{"n_kv_head": 10, "d_mlp": 1280, "norm_eps": 1e-05, "weight_decay": 0.0098, "decay_fraction": 0.71}
MLP neurons of a small language model. Each row is named by its layer, matrix (up: input weights) and neuron, and shows model dimensions 144-271. Each number is 50 + 12 x the weight over its row's rms, rounded and kept within 0 to 99.
After each neuron's rows, "fires on" lists the tokens most often at its 100 highest values on Wikipedia text that the model never trained on.

L5.up782:52 45 67 38 39 71 43 58 60 58 63 60 66 53 49 35 39 62 68 71 52 43 63 43 56 30 35 62 31 48 61 55 52 40 37 41 37 51 38 38 16 42 46 69 74 53 48 59 61 63 40 40 54 50 28 49 54 39 31 40 58 37 40 50 50 44 25 83 34 57 66 56 54 31 66 53 41 50 40 49 40 39 42 59 52 57 53 31 34 27 47 42 61 45 62 52 60 61 70 65 47 62 51 66 47 16 39 42 58 45 57 38 76 48 35 40 30 46 48 57 53 43 53 41 50 62 67 44
fires on: ", and", "s, and", " as", ", but", ", and ", "\", and"

L2.up549:56 40 44 46 39 35 66 40 73 33 60 20 55 44 68 63 61 40 54 52 25 51 54 44 52 61 52 35 72 42 47 60 22 58 59 60 51 67 51 74 48 64 58 47 46 51 37 40 47 47 60 42 46 50 51 52 34 59 52 41 54 50 58 37 67 49 45 54 59 66 40 50 35 64 46 59 39 65 43 46 36 48 51 30 66 49 51 37 73 52 42 37 23 54 53 79 31 32 38 57 49 37 66 57 43 41 54 31 51 50 57 33 62 57 45 59 48 48 27 57 35 37 65 60 28 46 59 42
fires on: ".", "\n\n", " development", "vironment", " Coast"

L2.up716:68 64 47 55 23 47 45 45 63 50 57 37 49 36 58 72 18 52 46 49 52 71 50 61 50 53 58 77 58 51 42 52 62 57 61 31 54 56 54 53 51 69 44 22 50 42 68 56 39 59 33 50 71 57 44 43 46 60 32 68 65 58 43 70 54 51 45 66 45 55 45 77 47 55 33 28 25 63 36 68 59 46 55 52 54 79 46 34 51 67 40 36 67 74 71 56 43 69 65 53 56 60 39 70 43 30 57 43 48 42 52 26 34 63 40 65 78 53 43 55 35 48 40 60 53 50 69 43
fires on: "l", " pl", "te", "est", " reb", "uss"

L5.up418:61 46 63 63 45 34 50 30 50 39 53 44 63 66 47 48 56 51 56 44 49 44 54 49 51 52 41 30 56 36 76 60 72 55 42 72 51 53 44 54 39 63 42 30 65 52 42 50 44 43 49 49 67 48 47 56 62 35 66 58 64 41 52 62 50 34 43 29 74 70 45 57 47 39 74 38 36 52 50 57 45 45 50 44 46 43 71 43 74 38 47 47 59 41 47 58 47 54 42 35 46 60 43 57 36 59 47 68 54 46 64 78 33 57 80 66 48 59 64 54 51 35 65 58 58 28 41 39
fires on: "ov", "av", "b", "j", " Sk", "y"

L5.up534:67 44 35 45 34 50 32 41 40 55 45 32 28 65 47 51 44 32 59 47 60 41 60 32 52 72 42 29 40 44 78 65 33 49 24 44 64 59 60 48 45 61 53 47 70 72 31 44 27 42 57 44 59 54 48 44 45 36 49 57 42 56 50 71 32 61 35 42 51 53 47 32 32 60 43 44 55 47 50 52 44 55 39 56 38 40 59 57 53 57 61 40 35 58 47 48 69 46 43 41 44 49 41 34 67 67 55 31 55 48 57 51 61 51 52 51 68 50 56 52 61 42 53 60 58 42 38 81
fires on: "h", "n", "en", "p", "oth"

L4.up576:55 64 57 59 63 46 61 53 49 55 47 67 57 69 59 61 55 48 77 47 42 58 64 40 47 37 39 41 42 42 49 50 55 53 46 38 64 64 62 36 41 63 47 56 38 59 60 58 41 63 49 48 39 58 50 56 64 65 50 80 49 59 57 43 48 58 59 47 52 34 51 36 48 43 79 42 52 48 59 57 54 37 45 46 41 53 57 41 41 76 41 57 52 24 41 24 52 37 32 62 42 26 28 67 71 55 39 37 46 34 85 43 50 52 52 51 53 52 52 66 43 40 68 36 46 46 53 62
fires on: "i", "ac", "]", "ab", "r", "or"

L9.up1116:28 49 47 61 64 56 63 42 52 41 81 61 56 65 68 57 52 37 51 32 47 57 65 45 35 48 52 42 56 39 67 71 47 44 66 38 42 77 47 43 51 54 29 45 52 30 32 44 45 52 57 25 40 37 35 43 33 46 69 27 55 61 54 40 54 55 69 70 50 53 46 42 58 48 40 59 38 37 50 70 39 52 52 64 45 77 47 55 79 38 66 39 57 70 56 47 59 43 55 75 33 68 42 44 43 64 48 53 36 29 23 66 44 57 41 54 88 32 67 47 34 43 60 47 54 77 31 26
fires on: ",", " G"

L9.up858:39 43 46 64 28 66 51 58 42 34 47 28 37 38 56 48 42 44 52 52 38 58 35 29 68 56 49 43 42 58 62 63 47 38 56 42 32 50 55 34 38 80 45 51 51 49 58 45 85 57 36 50 51 53 56 53 49 49 65 50 26 56 46 22 25 49 68 40 43 51 61 47 48 41 53 44 48 35 55 53 47 55 35 65 54 36 54 41 56 53 64 68 67 33 38 46 51 38 53 55 29 71 42 45 39 56 57 48 84 31 54 62 74 41 57 57 55 61 36 44 52 52 48 46 64 63 46 56
fires on: " C", " | C", ", C", ": C", ", S"

L9.up1096:56 47 49 51 35 63 43 33 41 30 49 44 58 49 62 73 39 37 41 49 32 51 76 59 42 47 64 65 29 35 36 45 52 44 42 31 60 49 34 63 51 45 56 38 53 56 52 58 51 37 52 34 47 64 41 63 33 66 49 65 36 15 35 49 67 51 49 49 61 65 61 51 57 52 61 60 54 50 63 39 30 65 56 41 57 51 58 60 46 37 29 38 50 43 60 55 63 41 50 36 64 75 28 39 56 33 58 35 45 49 50 53 44 54 56 35 33 43 42 42 46 56 52 34 52 43 63 73
fires on: "; ", "–", " | ", " on ", ", "

L9.up837:35 39 55 72 38 67 80 82 50 43 54 37 45 64 72 42 40 39 58 49 60 49 70 54 45 44 60 31 54 32 56 39 25 64 59 38 50 44 46 34 62 62 26 23 69 57 65 57 44 32 33 41 48 73 49 38 44 52 52 58 47 29 38 62 45 45 40 70 55 55 65 24 31 60 57 75 56 39 24 73 60 59 77 40 41 43 43 46 68 56 63 60 40 36 70 34 49 52 37 67 48 50 51 52 28 49 51 55 56 35 46 48 49 39 50 60 49 37 48 52 67 43 50 38 58 35 50 50
fires on: "S", "R", " \"S", " res", " R", " \"R"

L4.up1059:60 49 75 33 41 42 30 43 57 38 42 39 58 53 31 39 38 52 55 42 22 47 54 55 34 61 50 67 48 62 61 55 72 57 50 40 58 60 63 44 47 50 33 51 52 50 30 46 38 57 52 51 40 57 43 46 54 51 51 36 70 51 42 54 39 42 48 45 49 42 33 40 63 46 40 41 51 47 77 39 30 37 60 55 49 44 61 41 63 34 57 41 38 25 37 62 40 46 50 63 50 47 55 47 43 71 90 49 56 68 55 59 71 66 31 59 50 35 65 61 50 49 44 39 69 53 56 65
fires on: ", ", "r", "==", "el", "ing=="

L3.up166:59 34 48 67 31 35 47 56 44 50 49 56 57 56 45 31 45 55 54 43 61 31 48 64 70 41 60 47 32 46 37 57 79 26 61 26 37 61 62 40 39 54 51 66 36 45 47 64 31 33 36 47 59 46 24 54 62 68 45 44 42 40 47 37 54 66 43 66 57 45 64 52 33 44 48 62 52 28 54 57 52 42 66 63 68 54 42 53 57 58 53 66 74 46 35 56 39 42 60 64 59 46 51 40 38 32 29 74 43 55 55 46 64 54 47 56 39 61 72 56 54 56 37 37 70 40 53 40
fires on: "ill", "ut", "us", "uss", " (", "ul"

L3.up1207:54 39 56 50 71 27 53 63 43 47 52 40 43 65 60 56 29 64 41 83 50 40 61 44 42 67 35 54 37 30 40 54 53 49 53 52 31 36 43 64 38 67 69 40 45 55 39 31 54 55 36 48 39 38 37 55 69 57 77 72 54 46 48 49 41 62 51 31 52 61 54 40 50 36 51 42 42 45 38 55 41 34 71 61 40 50 45 62 69 60 56 71 58 55 27 65 41 49 48 56 46 69 61 72 32 74 47 56 36 61 37 63 54 31 48 44 44 55 56 72 52 56 32 57 37 50 45 53
fires on: "j", "am", " call", "y", " tax"

L3.up721:72 62 48 48 56 39 53 49 37 41 34 40 36 49 44 48 41 49 41 42 62 45 33 50 80 46 47 39 47 51 63 73 63 48 60 60 50 44 51 69 66 56 60 42 44 44 52 74 55 82 48 45 80 60 45 59 36 41 39 51 39 61 31 59 55 37 43 30 50 50 38 53 40 44 63 54 34 64 64 33 35 60 60 64 74 37 52 85 41 62 38 64 46 45 59 53 64 68 25 43 48 45 80 39 60 50 43 41 48 67 83 53 46 35 52 42 61 56 56 57 54 53 50 70 59 34 23 50
fires on: "er", "ale", "h", "als", "ent", "re"

L9.up1271:49 52 56 73 26 36 40 50 54 50 66 50 60 33 49 51 68 59 54 66 46 49 60 44 57 26 34 75 56 42 48 48 76 45 49 51 54 75 48 40 47 43 44 67 52 45 48 76 47 22 17 36 44 45 49 65 46 62 51 52 30 30 41 62 28 56 66 32 64 33 67 47 31 54 31 46 48 52 50 59 55 51 56 46 46 46 36 47 67 54 45 35 60 44 30 37 58 54 39 67 68 36 45 45 29 65 53 30 42 61 56 49 43 45 47 65 45 39 67 29 53 49 55 50 58 48 48 68
fires on: " \"", "-", " ("

L3.up624:75 38 66 68 41 63 40 44 49 57 57 46 57 41 49 46 36 49 51 49 52 59 54 51 67 25 57 56 64 52 35 59 41 59 46 54 72 61 60 51 43 42 65 65 40 35 31 47 30 31 36 36 56 58 56 57 42 46 39 43 61 54 39 51 72 50 61 58 41 52 56 62 29 72 48 57 60 26 61 40 52 30 54 50 37 43 36 53 36 38 64 57 44 56 48 54 51 38 56 58 57 46 35 39 40 54 61 45 21 52 43 65 55 48 43 69 39 49 51 35 52 48 58 44 46 59 36 40
fires on: "out", "-", "enc", "-R", "C", "-c"

L8.up73:51 51 48 54 44 50 70 61 41 62 36 45 63 39 37 62 67 54 56 22 48 51 42 49 72 30 55 52 41 31 59 51 26 47 53 56 56 52 70 38 52 70 57 67 35 52 53 61 49 22 45 51 38 63 52 49 33 58 51 52 41 47 42 52 67 42 50 37 71 67 33 46 52 52 48 54 49 42 60 34 50 75 30 62 68 55 54 39 55 51 46 46 41 70 46 61 47 49 40 61 53 62 29 50 44 52 55 52 38 53 53 52 34 43 54 65 45 65 37 43 63 61 49 52 79 73 67 46
fires on: ":", "°", "′", "0", "–", "."

L4.up726:56 50 65 49 48 29 49 46 61 31 29 48 46 47 57 47 42 62 28 85 36 59 61 52 55 54 36 30 45 68 61 55 24 47 48 42 43 58 46 68 48 47 54 44 51 51 50 60 44 60 35 49 56 40 65 58 42 46 50 32 46 65 53 65 62 45 43 59 59 39 36 51 33 55 58 75 56 46 30 57 61 21 51 53 36 51 50 56 37 60 23 46 67 56 64 61 55 31 62 40 50 63 39 38 48 50 45 54 35 48 35 54 16 61 33 68 51 60 44 32 31 50 58 54 49 76 57 51
fires on: " and", "ly", " or", "ely", "ily", "ically"

L9.up624:51 49 70 67 41 55 54 64 36 48 35 52 49 52 72 33 47 34 57 62 48 47 62 41 55 55 38 35 52 62 42 66 56 73 45 19 68 48 46 48 41 48 49 53 49 40 49 48 56 63 63 46 48 55 49 56 54 32 53 57 44 26 40 56 58 37 51 42 57 30 52 73 69 38 48 67 41 55 24 50 58 27 50 58 58 49 77 36 34 56 53 43 44 51 44 60 50 31 44 28 42 31 48 52 41 49 45 47 58 65 32 61 70 43 40 56 65 48 40 42 40 42 42 37 52 62 37 45
fires on: " im", " film", "m", " Im", " films", "im"

L8.up194:60 61 51 40 64 42 32 48 63 40 55 69 49 52 51 50 61 49 27 39 39 51 58 54 43 29 36 64 39 43 42 40 67 53 31 61 64 48 28 47 63 48 52 43 32 48 52 64 45 65 19 39 67 43 47 30 41 61 74 49 64 35 45 30 37 44 69 45 47 58 57 26 51 52 65 54 48 42 53 48 39 49 72 45 60 64 41 71 47 62 54 34 60 46 43 75 61 51 54 44 59 53 54 53 43 44 58 42 44 35 27 61 43 61 50 76 41 49 64 41 58 55 53 78 68 47 58 47
fires on: " P", " to", " gr", ", P", " G"

L9.up850:50 52 48 41 59 50 64 45 68 40 56 51 47 86 67 48 42 63 70 59 57 48 45 24 64 57 52 61 57 31 48 40 36 47 42 63 32 42 50 72 69 62 33 63 62 55 44 51 31 57 31 58 35 48 47 49 52 48 37 61 42 62 56 70 41 54 47 47 67 57 55 65 70 46 42 50 49 61 35 58 56 55 28 58 59 43 65 58 37 70 34 47 51 42 29 29 40 47 31 49 04 60 40 71 32 40 74 35 53 35 41 23 60 53 75 68 38 51 61 43 67 37 51 62 46 58 49 65
fires on: "),", " Chinese", "1", " Japanese", "ou", ", a"

L2.up1271:46 55 70 50 47 62 72 43 70 47 55 41 39 24 39 42 37 62 25 45 54 36 52 78 51 52 36 48 66 34 62 50 64 53 58 50 39 50 46 62 55 38 54 39 50 60 68 30 68 51 57 41 62 62 32 54 35 38 41 63 37 66 54 49 47 45 50 65 50 33 43 71 27 33 40 41 52 53 48 65 53 65 67 48 22 64 46 45 64 54 38 30 53 52 57 59 50 61 43 33 66 65 54 66 49 50 41 64 48 40 42 24 39 68 47 50 52 62 48 54 51 41 29 46 41 23 26 85
fires on: "ag", "ga", "it", "t", "te", "uss"

L2.up708:53 62 51 57 46 43 64 40 41 52 60 48 58 47 54 59 62 56 54 58 51 71 58 38 47 68 42 43 44 30 57 42 40 44 73 53 27 65 52 62 60 69 48 31 42 56 63 82 57 40 30 52 50 51 54 61 55 52 55 60 84 50 45 67 48 48 56 69 43 50 55 62 34 45 58 59 43 87 47 53 55 62 43 51 38 34 28 53 60 52 52 49 55 49 30 40 54 52 67 61 51 52 47 61 21 59 45 36 35 44 49 45 57 41 45 37 66 42 31 43 57 44 56 70 27 48 45 68
fires on: "an", "on", "um", "ase", "-", "in"

L8.up887:52 48 68 56 29 40 44 44 40 24 48 57 42 67 52 59 31 50 53 66 69 26 38 57 60 60 49 55 38 57 39 47 56 50 35 49 49 65 47 83 49 12 43 40 53 24 45 22 66 58 52 34 37 40 51 38 50 68 42 40 60 52 48 38 54 35 42 58 57 57 42 44 57 60 33 61 53 50 62 68 51 49 68 37 68 48 52 54 68 43 64 59 36 65 42 53 35 37 72 51 44 56 38 58 28 61 62 65 38 52 73 70 53 58 60 60 71 39 78 52 55 46 44 52 44 66 62 51
fires on: " l", " L", " Grand", " Fl", " land"

L3.up802:42 46 81 46 53 48 38 62 64 58 30 54 36 48 36 59 46 29 52 39 64 67 44 63 45 73 52 39 49 40 44 45 42 58 21 42 83 54 33 39 34 54 48 09 49 55 61 50 52 66 33 36 55 63 51 38 67 68 34 44 60 67 39 43 33 53 42 61 36 36 63 31 48 53 47 75 42 65 47 34 32 38 38 41 38 63 48 50 40 48 64 56 42 53 47 62 52 81 65 64 53 69 57 60 60 26 56 54 59 75 38 37 58 75 66 62 53 69 73 68 45 49 67 63 62 57 51 53
fires on: "ill", "is", "iz", "ash", "ak"

L4.up162:57 39 94 36 54 43 31 44 59 45 39 22 67 57 30 37 52 39 35 47 51 45 52 44 49 49 41 30 41 47 45 51 39 78 38 47 46 50 44 56 54 63 60 47 38 40 63 70 63 76 31 62 42 34 46 41 60 54 56 48 57 40 46 66 64 27 70 32 53 44 83 36 41 54 45 60 43 40 63 52 47 62 58 35 50 65 42 30 44 44 59 56 41 38 63 61 62 37 37 45 32 53 41 51 59 46 70 39 55 30 52 46 35 50 19 78 74 30 51 67 65 35 37 47 40 52 84 59
fires on: "r", "m", "ic", ", "

L8.up164:85 52 31 48 41 26 44 51 34 35 53 56 44 51 47 42 44 59 52 43 52 53 65 59 68 54 62 41 57 53 44 76 44 70 52 72 62 66 45 60 21 67 42 35 63 20 32 51 49 64 39 52 34 55 42 49 55 57 30 60 45 54 41 73 52 44 45 58 62 52 48 40 56 53 65 71 45 45 61 87 46 37 44 44 42 52 51 47 65 42 31 43 77 52 50 59 33 58 35 66 60 41 50 50 44 46 51 61 58 67 41 28 48 49 53 80 65 43 52 31 48 43 49 52 37 57 48 40
fires on: ",", " to", " by", " and", "ly"

L5.up584:54 57 39 84 67 40 35 62 54 62 36 46 39 60 43 49 61 38 42 53 57 28 56 25 40 54 42 61 64 51 37 58 37 36 43 48 37 42 56 75 53 48 47 32 43 23 54 43 51 30 42 41 56 61 45 62 51 69 38 56 54 28 56 50 31 32 67 60 58 31 52 71 43 37 65 62 59 54 51 42 50 46 30 48 43 43 49 51 65 57 37 60 55 54 53 41 64 52 38 50 63 22 54 52 50 62 40 39 42 59 35 69 61 46 40 36 34 49 64 71 34 56 56 59 61 68 49 52
fires on: " | ", "; ", " |  | ", ") | ", " votes", ": "

L2.up1121:59 36 61 55 43 40 65 50 65 39 28 48 54 67 41 33 54 32 40 28 51 73 35 54 45 67 48 68 73 62 45 63 56 51 39 55 45 49 57 42 59 65 47 69 70 26 68 47 51 63 47 38 35 47 66 58 46 55 30 67 42 54 73 39 51 45 64 71 36 37 40 66 45 46 59 64 63 69 60 40 49 59 53 34 51 26 58 51 66 46 45 58 56 62 49 54 36 40 54 54 50 54 61 26 42 55 55 62 57 50 58 39 38 55 60 76 38 41 44 34 28 51 37 39 16 39 51 43
fires on: "es", "io", "ire", "'", "us", "s"

L8.up263:42 43 65 54 84 71 41 45 72 72 41 44 38 60 54 52 63 48 67 51 62 47 46 56 51 50 44 63 63 39 37 56 50 56 32 30 39 60 29 54 53 55 47 46 52 25 48 65 44 31 47 52 58 57 45 42 55 59 35 34 52 43 20 65 40 49 46 57 29 34 54 64 46 47 62 30 36 55 62 50 34 49 45 64 52 35 53 52 50 37 58 54 76 73 44 44 76 53 32 41 36 47 50 50 51 66 44 68 45 70 39 42 50 67 71 38 56 64 35 74 68 50 53 67 45 59 50 61
fires on: " st", " St", " dem", " sh"

L5.up255:62 48 56 39 47 34 69 52 52 43 75 43 59 38 57 53 63 52 57 44 41 31 28 40 33 42 46 61 51 45 51 51 40 33 56 26 48 42 37 45 54 54 57 38 52 36 63 48 58 29 35 45 34 38 58 50 41 47 57 61 20 65 58 32 62 49 54 33 44 45 52 39 31 53 54 36 49 43 42 63 43 61 57 63 47 53 48 49 88 56 49 57 39 49 32 61 39 42 21 59 44 50 55 55 48 47 32 50 42 51 54 40 64 47 26 40 43 43 66 52 38 37 75 35 55 56 69 43
fires on: "-", " over", " super", "0"

L9.up818:38 41 49 52 53 44 57 54 57 52 52 50 55 30 70 39 54 11 48 43 53 39 56 82 54 53 47 53 54 42 56 45 55 36 47 67 68 39 54 41 61 38 32 52 56 56 52 55 55 66 25 48 53 35 33 71 31 55 76 66 43 42 62 52 35 48 38 36 64 49 53 56 59 32 41 42 28 54 34 54 53 60 48 64 46 51 38 47 69 62 68 53 41 66 66 38 40 45 45 45 61 64 61 53 45 47 52 62 42 22 56 76 56 52 49 53 53 64 55 33 39 67 52 70 44 54 52 26
fires on: " G", " source"

L9.up383:50 49 42 40 57 68 32 58 28 53 37 68 59 50 36 53 63 48 39 39 56 39 27 61 46 40 52 48 56 52 71 52 42 54 52 73 70 47 44 42 55 50 36 42 37 64 62 56 40 46 47 40 44 58 42 37 54 49 78 66 50 59 29 63 53 49 46 56 53 38 38 49 54 65 51 57 53 50 58 39 57 51 40 32 33 49 50 61 63 47 33 48 41 51 68 37 52 51 55 41 58 60 47 38 56 57 33 47 64 33 61 50 50 26 46 48 68 58 50 34 54 43 49 51 59 59 74 42
fires on: "–", " d", ":", "′", " | "

L5.up334:56 40 39 61 57 52 46 44 52 41 58 41 59 41 50 58 64 29 61 54 46 54 64 60 39 54 56 66 61 41 60 80 47 42 83 57 43 58 54 55 56 37 45 59 36 48 32 41 65 66 22 57 44 54 50 46 27 54 62 55 41 39 46 51 48 38 69 36 52 44 56 42 60 44 47 60 55 43 31 55 69 40 64 40 49 39 42 67 54 24 52 53 43 28 47 65 41 44 41 71 37 68 50 43 64 33 51 63 56 58 48 55 48 47 54 38 40 50 32 50 58 44 36 41 49 60 34 59
fires on: "og", "e", "ing", "o", "ag", "ong"

L2.up1150:63 56 45 81 48 31 60 66 31 50 26 58 70 38 49 40 56 61 45 69 55 74 27 52 43 59 50 39 41 55 54 48 37 35 59 64 60 69 58 67 48 72 52 61 33 43 55 43 28 41 79 36 45 37 44 41 61 45 50 46 39 37 28 45 42 67 27 39 63 70 38 61 36 49 37 25 79 41 38 48 69 46 31 62 44 32 35 45 47 49 47 70 46 63 55 65 52 52 61 74 60 41 46 57 38 45 36 56 61 58 55 28 64 43 39 52 35 39 52 52 45 53 50 47 67 40 60 60
fires on: "r", "-", "out", "our", "ase", "aph"

L3.up1221:42 66 60 80 64 57 33 53 50 57 63 54 42 65 73 43 64 39 56 50 65 64 49 65 56 73 51 36 47 57 58 69 46 49 28 46 57 53 14 59 36 44 35 71 76 51 56 64 47 65 50 65 54 55 47 33 45 42 65 74 41 35 58 51 41 53 39 27 56 49 56 42 32 55 56 36 60 33 32 61 45 35 54 40 36 57 51 56 30 65 53 47 61 35 35 49 28 23 67 61 48 41 47 44 43 45 48 46 43 54 60 51 50 47 34 56 72 64 55 55 41 36 53 80 58 43 60 55
fires on: "P", "ud", "u", "r", "i"

L4.up834:38 50 42 68 74 52 40 56 52 63 55 63 58 84 61 66 37 47 48 30 61 53 35 37 57 29 48 59 50 63 40 61 48 66 53 25 54 73 68 78 47 60 51 43 58 41 30 43 35 55 44 63 46 31 66 42 65 54 50 35 41 52 49 55 53 38 65 44 44 60 64 66 42 30 49 56 37 45 38 41 63 50 50 58 55 49 40 51 49 48 64 73 51 19 58 54 39 45 26 46 44 61 30 50 53 79 50 44 27 59 63 46 59 36 46 55 55 49 61 27 47 49 46 39 60 38 60 54
fires on: "i", " to", "p", " To"

L9.up104:54 48 33 46 77 56 39 65 61 40 43 47 49 59 62 53 43 55 66 45 43 63 43 54 53 45 67 63 59 72 42 67 66 37 55 51 54 59 34 62 62 48 53 48 39 39 52 51 47 41 16 37 35 45 45 54 19 52 62 43 46 60 68 52 39 55 47 41 52 69 52 34 61 47 56 63 61 58 63 40 35 70 63 44 39 63 21 76 48 49 47 57 57 53 64 42 64 43 37 62 60 21 35 60 41 47 32 57 73 49 41 63 47 74 53 41 39 35 66 72 47 37 60 69 55 47 57 53
fires on: " M", " m", " | M", "; M", ": M"

L9.up557:51 53 52 59 68 60 57 28 36 42 51 46 50 34 69 38 37 33 54 42 50 57 52 43 50 50 54 55 35 51 46 32 48 28 50 41 61 41 43 56 67 45 69 47 36 51 66 51 25 40 54 61 55 45 56 53 70 69 35 45 56 50 60 45 54 30 55 44 50 47 66 63 56 75 46 35 58 48 51 64 53 13 40 43 54 67 36 55 56 47 40 55 71 48 38 61 52 62 50 63 47 56 31 63 37 36 77 52 38 71 78 38 36 57 70 56 47 54 46 58 54 56 52 38 68 53 37 41
fires on: ", ", " in ", " late ", " of ", " early ", " August "

L5.up1036:62 58 64 32 57 52 60 40 69 60 35 80 67 52 58 47 37 33 63 49 66 37 39 45 30 48 54 54 54 44 48 46 65 38 46 40 68 36 49 85 77 71 62 50 56 52 58 64 51 55 22 48 23 42 34 51 29 52 35 53 61 28 83 44 79 39 55 56 37 35 45 53 62 50 54 39 54 74 57 66 49 47 49 57 41 59 30 38 48 48 69 42 65 58 55 68 55 69 51 53 56 48 56 36 31 45 55 66 44 49 33 30 51 71 57 41 45 56 42 43 35 28 20 49 56 39 43 33
fires on: "s", "ing", "t", "let", "ers", "ist"

L8.up430:42 55 50 50 49 48 64 55 37 43 47 65 45 47 51 51 41 65 37 42 29 50 42 48 59 46 65 31 53 50 38 53 41 52 50 33 35 57 37 52 31 39 43 27 44 47 44 69 76 74 45 59 18 62 46 54 33 60 68 69 65 33 50 56 71 18 60 41 43 50 43 44 62 56 31 52 41 43 67 59 54 55 65 49 62 46 45 58 50 62 48 43 40 67 39 55 37 64 40 44 42 56 29 59 45 65 51 68 39 56 44 31 33 42 52 41 53 40 48 57 58 38 71 42 35 39 66 57
fires on: " L", "a", "L", "a L", "i", " l"

L3.up731:76 39 31 50 39 63 31 58 52 51 54 57 47 49 60 67 63 52 27 58 52 52 51 57 41 67 49 44 54 38 36 41 36 48 45 31 47 56 48 70 42 36 51 56 92 52 40 80 40 51 56 26 71 51 42 51 44 55 65 53 77 35 51 69 54 39 77 75 52 59 40 36 45 54 66 49 50 39 30 45 39 46 59 43 73 47 72 61 43 53 58 53 28 42 46 59 57 44 57 52 55 42 63 40 36 47 17 50 62 35 31 56 59 37 45 71 51 42 43 39 46 28 49 34 64 60 49 61
fires on: "; ", " | ", "ron"

L9.up750:48 51 53 56 72 65 59 68 64 38 60 33 44 62 22 38 69 45 52 41 59 53 69 36 31 49 50 35 33 47 53 53 46 39 53 42 53 42 35 48 61 54 39 44 32 48 45 60 48 66 68 38 62 39 53 63 34 52 56 47 54 62 39 37 54 52 46 57 42 73 39 37 41 52 37 69 64 50 41 53 43 36 53 43 54 45 56 24 73 70 61 36 55 50 44 38 51 44 53 45 51 46 57 62 73 53 55 42 58 44 50 70 48 12 33 43 73 38 60 44 48 45 60 27 57 42 41 48
fires on: "S", "-s", " (S", " res"

L9.up332:63 59 30 41 27 43 24 39 53 42 42 70 67 31 46 40 49 55 54 48 40 48 50 42 45 38 47 54 42 59 62 26 66 27 46 38 54 44 49 36 60 51 30 38 67 37 57 45 40 56 41 58 63 72 57 63 40 37 59 41 61 52 13 44 35 52 72 56 38 44 47 53 44 43 45 43 73 45 45 60 56 56 37 52 44 52 57 41 66 24 60 50 49 31 57 55 34 44 44 49 47 43 59 44 30 64 70 66 84 52 63 45 35 48 62 42 57 52 41 53 37 61 50 41 57 46 38 65
fires on: " from ", " ", " in ", ", ", " until ", " since "

L8.up659:57 50 33 59 39 44 60 52 60 40 81 57 65 36 59 55 53 49 45 64 31 52 55 50 41 44 37 67 50 70 61 39 76 46 45 28 67 52 28 37 41 68 45 53 55 46 44 45 58 43 28 62 53 67 38 77 36 56 68 56 53 49 72 53 59 50 48 60 66 36 51 58 41 45 50 65 56 65 43 58 62 53 36 48 29 60 50 47 52 43 70 61 53 41 46 43 64 75 69 58 83 62 52 44 38 35 61 67 57 45 30 50 37 57 60 61 43 57 72 29 66 43 53 52 67 42 48 70
fires on: ", ", ": ", " in ", " of ", " on ", " "

L8.up342:70 35 57 65 50 38 48 29 58 58 49 64 40 78 61 50 71 44 32 47 33 32 53 45 50 67 37 55 35 57 49 42 56 35 46 32 45 23 30 38 48 38 55 25 49 47 50 49 50 28 46 26 74 40 44 49 60 54 50 56 41 17 52 53 49 59 37 20 44 48 47 39 56 66 36 48 34 34 68 35 43 68 67 66 82 59 42 53 61 54 64 57 46 61 46 57 51 54 37 36 37 53 54 37 63 54 62 62 70 52 48 65 62 48 49 61 43 51 58 45 68 65 63 59 60 53 51 53
fires on: " P", "p", " Spr", ", P", " of P"

L3.up935:53 42 58 54 61 41 73 42 38 43 28 46 75 60 51 51 42 51 39 58 43 42 56 34 42 56 55 42 57 71 40 54 41 41 50 52 40 19 59 62 46 32 35 71 69 58 41 63 47 57 38 68 71 37 65 54 53 50 35 56 46 40 35 47 48 46 71 61 66 45 68 63 48 30 56 39 79 50 64 33 36 59 68 41 55 56 44 58 59 35 38 58 55 38 59 47 69 52 48 52 56 35 67 31 32 41 68 37 71 49 53 66 53 50 44 38 36 64 45 52 38 65 55 65 31 35 46 47
fires on: "um", "ort", "id", "es", "r", "us"